config.toml
num_hidden_layers = 9
hidden_size = 224
num_attention_heads = 7
num_key_value_heads = 1
head_dim = 32
intermediate_size = 768
vocab_size = 2048
hidden_act = "swiglu"
norm = "rmsnorm"
norm_place = "pre"
norm_eps = 1e-05
positions = "rope"
rope_theta = 10000.0
rope_fraction = 1.0
qk_norm = false
attn_scale = 0.177
bias = "none"
tie_word_embeddings = false
parallel_block = false
extras = ["capped logits"]
init = "normal"
init_std_qkv = 0.0377
init_std_o = 0.0
init_std_up = 0.0377
init_std_down = 0.0
optimizer = "adam_variant"
learning_rate = 0.000954
beta1 = 0.95
beta2 = 0.95
weight_decay = 0.31
lr_head = 0.00434
max_grad_norm = 2.0
warmup_steps = 252
schedule = "wsd"
decay_fraction = 0.689
decay_shape = "linear"
final_lr_fraction = 0.0
batch_tokens = 16384
max_seq_len = 768
doc_mask = true
train_tokens = 134200000
max_steps = 8191
dataset = "wikipedia_en"
MLP neurons of a small language model. Each row is named by its layer, matrix (gate and up: input weights) and neuron, and shows model dimensions 32-223. Each number is 128 + 32 x the weight over its row's rms, rounded and kept within 0 to 255. Numbers have three digits each. A neuron's up and down rows have the sign that makes its largest values positive.
After each neuron's rows, "fires after" lists the tokens most often just before its 100 highest values on Wikipedia text that the model never trained on. A number after a token or word is its count.

L3.gate190:166121120123123151086090122194144106023122179136113094122125077053204104147122118063116163111144183014112110156064101130142136154135150108142129121123111105145169145081169178158165103143150170136114117092125149088109149108115133202115099137092161116090156132116125158132150156192150166135112113127162119106167087175147127163109113154096104098160117109102096146167178154196163140170188131153079151083063062139205102104140103125167131113161161111114141125172158126139098102137198077114131147093106117083148063107115183134124140193149105157121154202110195125162165129103122148131
L3.up190:105150114122097131134088082117090158085095137067128123176066091126140127193117074076128132149127060082139146138199118138134117127150062159137129092108151174118115114172097126090146106156153171088124109115123188116142119175111103165109123108152127077113103127132121190122101117106155188103077134085117092139167089059107205124139074179104142081092145131107126179144121093123143139103090077143121168108164128064134092138100124097086140130196068172152162149096117126104117141111155085086092125079102139111118152099116161143147086137122126154157133063117097131104208160174100134102
fires after: "." 15, ".\n\n" 13, " one" 11, "2" 8, "1" 7, "3" 7

L5.gate624:144122133111052155132153079143131127157111153134108130156140116128098140140150142119130186102097172104113177136104140133137122154106121160134160142123151129127148232109121130096091118092131114117105124166158109080116141201182178147157142177165150174107098108081119125107140108145127150075151121031140138153124145098141088164164167146150173195127115120130107155088102112156166101131147140116078155079181125171130072129178111146144124160166164101146159093081096150176156083183139103160070158089149088105158123128151146134107063204159120104143107117142202170096108080121134150122
L5.up624:117124112172056083112096075112124175150124155120108137166082088123126130152151102160061186118113164111121138106171085118085163114158105052158196153119121105111122149116154187095108095115115103054145126112110135126146087152173171186181154152104131177162105161107128166109107140174129113064149133102152161120167110158111141095154151126179114191112122155079160123165131124148178170156152162139098141027139139164110129071105117153139141153114122121171111139134080169152108155203127092172112159150148090079123131089158132139115093128179146122118151188169138129103187172065163126094
fires after: " " 41, "\n" 13, " (" 6, "," 4, "-" 4

L3.gate116:170130185121113087148125123108145157091127130119182096119117188111122127099143159179119141074093125114157107126105174146203109158160141067115143133151118120144102166172110125100075081142117160140172113129134109126078172101160118145142137165130202097040125101127192114164124092132126083113066063098117090138111174158099090095181108109204230116119070117162067108133112125187122172112125176079061113144148108103196119134099129115160090104110121102163147168114105107176152121126112146112122123066079117100119166172140153107127071133136096098132131099164121130163162172196108201118
L3.up116:156114108211133165120097082107146174086180127051106035144176123125099118087096118106140094118107126164157125171080135163127151139153111097085117150159076115104136162088127131150095111097150146114162193180141167111175155151189109077111154029114151158125133113126144166161137148190076104108149103150064122098123099150096141159081179146113195148186166164147097167132169115117136167148112193071152083114103126139119135085111088181123039131121120132140158115126106163126164154133169150145165146113123112099074118178133159174139154102130150105151085129125109176159157139146110132155
fires after: "." 54, " Har" 6, "198" 5

L3.gate247:122071144128166131101104136091137132098136108147130124135147078118143166147192093062117127108142143124125113070155113102134110122105130139158168119173146193110140104136148097080111147133108175039107121080185157091139158176148155160125111171090165116166140118121088100217128109083141094051181163125142096143231132159154107094141109128110103128137098166166105059106104100121121110145150150075116134092100121165111076113164100159179099155083131057127079155137108136149164137152152116149128190127128134144087164117158127120181131151162150160117117157124149138094080156076112104181
L3.up247:108106106139137138173114114182080155136168146157172136096126077098155094192099097076064149104135089084166077086155065138126076154157140129140155182171130151127117107170137132140088177172166181103112152102148171117122145160108172153133108192070123145118092104163129093139117138106151151151137170133134100151139065156141127092146087126112155088110077124162126107153139057171112095095100132064107167105121145166136096139152122182177144154067125079144090151113139091134158093125088095115138161152103129109072193120140117085156102136152124111122100144104153129141108195083117086147
fires after: " " 44, " (" 12, "-" 7, " d" 6, "ec" 5

L3.gate141:118160147134118117131169123163116093110110174115089171104139125145136151174179097076130174169110094086138132056146138118156094108134127104134180096117136117115129159089141138101108122132089162074110132164160190104120153165130142175084164171085152163157171166077129145206191095185165122036089115073105144137178156150175106130130125151149153142113095143175117140112111112128131164135140141088042131083153176097138084125155160143151109149145116083159135174138115154179171145150155135167105198111128101138101214120166145126138133184148116108113116158089224138121139187115120091149
L3.up141:143143142133105121195095070194100144100136114101128122100148135154125149198157137084120157114084099114144104129093146160183074152136123076107238114157099134123133092099163149139076141151110092122141101164133128127144144171122175173106185171092154156129110155055136087198157123199161142105096088109146151156113113177094147135166151158198154131089071117192110135130117078127137167146120165087052115089155129073104095101131166127127082126120144098187156122157118150140120173144125164140076123135147112147127211133103120118142125113119123043121135165060177137094110173133096088103
fires after: " (" 46, " " 35

L3.gate350:094100134143090093095074103120144088097112117080093101108138152145162102118172176107122100101085086093120174131144144093134157131131150132158124083149177141078108149100146159146064047098123112120166128181152103097108162123184139087163125155066116128100123134107063201147145122139140072113160076157083149117199171183115107141119165180145132109192100134123122173170177230114138135147095122108111060113088170142157133178158149101165103136165132132222183148146123124137146157171114152124101144121108134127034149130166162155123121128129151106152094095170213119118142123158156169137
L3.up350:131144128107071132119068124166161131099130064047105112128155156124108122100164155165179124114100133137132124162107148133197149169149126133126108107185145100094104129075075141131070119100138119172161107140141014098079160148159108112164133122131140107024138131107165160123117110086129124183131115114094131084117145177070137151120167125181134121132106116182066154140205176135144199133081162140122109102126156124139159135080188124155117133123167156177172084183137111169125160092157118102129083141129185130134168130152134156155136078090159107141119059136144157129140129206152147108
fires after: "." 41, "6" 11, "4" 8, "5" 7, "7" 7, "0" 5

L3.gate217:144199091108138164096118081087180156118107119103123076141093178131140145078152188180078093095162174086124122139123126111106160151174132158182130173181130066116194126105097126154112144097177148182117099142168138141128146167176145088120075108118150148115139100134107167132111160116103136110118163076146146107094147152092132107128182209117145183115074158088099039143216113176093119137132169139143098078155125118162167153130109137221104151122159135100103138071112106124156168077130157144148092121145196136108148136181171174158099159123104121104124152142173157079172076154124090153
L3.up217:183137103046121081104173123158159161136118166122096115145094123120170113102130176113081125123120143133140140176075106148071145106144095146184154104056140111157103128113147060166096104154132108121101119113173151120204219090176123095033121073115137104139109109099134137104133142150131093146173100105177173155124121156135129063097157156138061177158124082108133141103113100150095106137092097076125173189156133199102145169137077110211131161140169177125126142088154121115192188161146133147166077112118158106131112111136133139126133126145150111103122116114126083081148151101154108126
fires after: "0" 21, "9" 11, "8" 9, "1" 9, "3" 9, "5" 7

L3.gate329:145094162100082165136130131144110102156106140133116106117098137095121121114103117128139119146085095120182153130150109097166096116119121134139079090154181118182137180098194116125130128111104124081119151160154133117099053124119173150161123141148147123132104134108123156201153104143168201091165103105174083113165163117101172136111111092122168083226156168136118118107060138117210127138105071097077181108128157102134124138059123122100147084156060140111085142174160160142109129156074089145082123128123094115124144155109136108168113154172118140167092158202136094208123149139120127112
L3.up329:139143180088124145176120106126163105167132101131131109121109155093088155093170126149135067092087114146194161158122171115171097169153127122067085101176157045173083145150158124150159157115144146087134071125167125140107089146113084128123141135156150161123114072134127144183140102123148160128180088129110090129130159126079130135106095081113152066187176130152097183123093147147161124121070132042095148128162101123174128120092143120063021117144099188139124112163146135119102186122099084107110075094109108108128161158111100117150111121144057146121096124161105144178081197177093125099
fires after: " S" 22, " T" 16, " K" 13, " W" 11, "." 6, "-" 6

L3.gate480:141136077133156144189102144174121145179186093143191109123126126150106146152126071159160153134143150146110083182100162182163114167132157129093108148146065088149110079115103149140162146127108107092123075101105144205138149151090070176108150077167091125126099131137197068114076094141185136181099107111131186123055120107124114150139133107128162157097176063186109189110130092113099175116104153102114113159159125134114113078144162145092150097130126162172132145155133121110074137085132143113124104192146094100218161119121119092088114107089145090084156116129099175117112138122117100093
L3.up480:130163091168166135160094133197091159194149105107212173098118135130138128164126108132141151155093140148093085149063116185141085165113163127048144180099087129138140080150077121118150156169130115135141094080125101180151154148068104149091176122182130185095096093112149086149140136144120174148100135144168149127064123132107124156184105169126151081056092072157097128139132065087091159145088144130140127100169127100131111104095137120103128125104173153129230091147134128096107103100137109068166092162103150136180145110092125113109117122097137110102153138078114158107086129131095114089
fires after: " the" 19, " (" 15, " |" 7, " former" 7, ":" 5, " a" 5

L3.gate251:118074168115090193119159075184181159125094156118115128073143160080145145153152141136118107102151111115145118090118097124125140194150131103086120131115173124113122118101159089147152158108127156173162133178139163065104161159118097145088134158089169108090216167118117190155111130142146127112107128113127132159101088130090130150131103135201177162156091153209126126120166130184163146139118131089081207041094109100188127090102135152147118103102138106181121114163145118158164121106116109148057107142127108140145197170123169122147105144157100110149054125167182105094100092172186148113
L3.up251:168101116064099099117096086163131151128132122083116135108112108102128140089088133131109119125106063168191139123158167166169113113128092132099059138174167145175101128091125127135129081097111196149145072144084107125056124175140125108093137096130155133088144099185163148112124114132110166143120112100179135144136138052094140106152140101194188124191125076151075163104136125129173135092066121122096109141088119069119084151119088100156141123132108157134127154218189139129140103093146147128156141125066151125140187161122114111199101125094155114118110102093136150152153038219144143138
fires after: "." 46, " w" 26, "w" 6

L3.gate351:059126113105174134122164160133096111060139174095116140192107142070111153128102113128109081085119102139140153108164100138097105150132158153079180124196131164158089176173151073143154133183127142145103090060145123101122146123146172146217050190104112108127140150116089107170120114180190092090151121151124123137164139098200160111115119131157110148214065118178082154139104131145178079108144075164095104127144112131080149156131122153129096118086078084150128121075135137165110139188115105143133111089112084132133142122103107079132136125132111192108168135122060129123104131115139105130
L3.up351:068125113154137131102101165179102140133170142218109117128155113137182136171127148155137168169181059092070106196067089112041117134101111167194118133139099161136138129173130143074144113139152113101076170090161084107146143134134171159118158148104102169131111107081116103089127116108154157109115092130140115086144098143196133112104096136139158084104058132083165077101122164141048160136171100128147121084135088175114055057164131094174153144132122099102100132071127124115168059168195150171153115162169108169149119146101138152121126154127091130109175132113113101106156174107090099101
fires after: " " 45, " d" 15, "-" 7, " (" 5, " \"" 5

L3.gate208:110149187116066178104156123136102153124119129167072151143129129121104168061103112130127051160072103155217137099182153118162140082125155102170104161154201148183082166115125108093137086132137092093172149158126090110134124118097161094112100169123121124139126104138118144171130164112098094099126095129205112127220118121111163099145088106133149156174081157148106140135157131188135113103134136145123179165173168089127164126118076106120116115109104179135085148118098140117150146136129134111138137135062151105092164077139160104149123156184127132212057129138107101144102120183135210186
L3.up208:129145141123074152132108119107086165124124096155110148099115166114086154123136098156143099158057155173213121118181178178171091120122186048094118137143156071121059142126132116124151158153124108130166103134096106155103121183100125147111138150129106128107074107078137091159100170123153131125109144154131152108117113157106118083141079064203192182161088126192067154093142116209119142142138143105088138127185112069151165110106138079126123090117156185159104134093113113077112118119122129110098124142084139042128175090117093088173105142147073107156133116087071169136121134178111177090
fires after: " w" 26, "ed" 14, " t" 13, " s" 11, "ro" 9, "e" 4

L3.gate396:160166106068112087101123101120180113098137148139090128126083198101119077086146197128130121107128183136126146123142100132074156152166066135161083117143144113106163161118154095168052147099158097148106152131117152112178154118201123095100089108070140168113167149107132203104175130142124109075151085113145114154146136169114204112132160166061076126158099121112142146115147114126098078148103154132124130163114113184156128159124148108244122083148105132060123168141151107112174128097149152160151138133150144111130072139152150206170130152123166117157073145154151138140118064079128170205
L3.up396:160205078065101089105109078156171141119170118141158111135062148136141113105136165149089164100138156097102114178113138146086124165218085127130124158149127069089190114079079139154106155093170135139081131160145139170208132123150143097105096094093134174111115128116160176126185105122134154113135127063112157147097151138095121102127132146101089135126075102119113115113194085144085139175066164163124102156153100154148153168145128098187112152116162109075166156147140111121126103068133153193137142130181188072145128127190127165121073162105115054114109117143156171134146073145096123145
fires after: "2" 9, "3" 9, "9" 9, "7" 9, "6" 8, "8" 8

L3.gate267:134122113151160149084152138129104149127134133108109154166076117147130132160139058096132185110110129141097163111109109112118124080117089086095161118170118156197132154087121186076118122092138178086043140120144124093141119152046167187143130151090100142133186128128106145150115141135151127101157166120115091118212147118169192156124138100145171131159084092125157076164150158142165121139109065169116108141131148103140074111184071192097180131105089122079106144088204124172168128130150118158168137099131087209109185116126112136127132145142129189125130161181091165140146151180114089148
L3.up267:127175159075120168029076156149117108098149163137088105148106069171141202111168140125147172198184162122068120107146174120158090127164118122088161107109109171106110137174153197110163075144124088095122128120126189128098115058109142136131114165138105171131137121122120086082082125083115120140109130113140129078140100118132123122123118114124118132179117107097127096089089148097144163158170108135110106099149122100165076116145161091139106165100162126099144147123068112127161104129211223141097122158172126164122115143096111123104103124104119154104147188116156186125117161102087172140
fires after: " " 23, " n" 14, " o" 9, " d" 7, " p" 6, "it" 5

L5.gate384:108173131194161111179078153128212079191108124130087134107117168183217110116065135155095114131134154148111108103140106151151052142130126118133091117099096144048118107081126177131123199160177117059187102149120125190130142146078106100121118123177073124100155178137125107122135100182143135126156140136098126106148117133153158192120118221073111071064171114084130113140130132110122137105099077108123131110134131168100093117124099133120107093120127173132169112134189143085150155090106120118133125126158160138172139179090153119121135111116159087092102089117126115130120161057095131110
L5.up384:115120070156113095131142111139112078184146146047208121136074104128122129104028065138124105193115152131137124169108096124098088114131123132089149127104091089095122177107086166164132173145141111078109105127112112172043162171109107131146132124119101073149141130126130088149124087122104168136110165124109084142135153113122109145172119183088115106098147070091113089121119103088155138091119074134149119134152113157100141116115129111188141139129110195110130127074116098126131167065169124121114097117161113099206152125137091086099108147071147075031095110147121105093132153066133111178
fires after: " the" 35, " known" 16, ")" 9, "," 4, " (" 4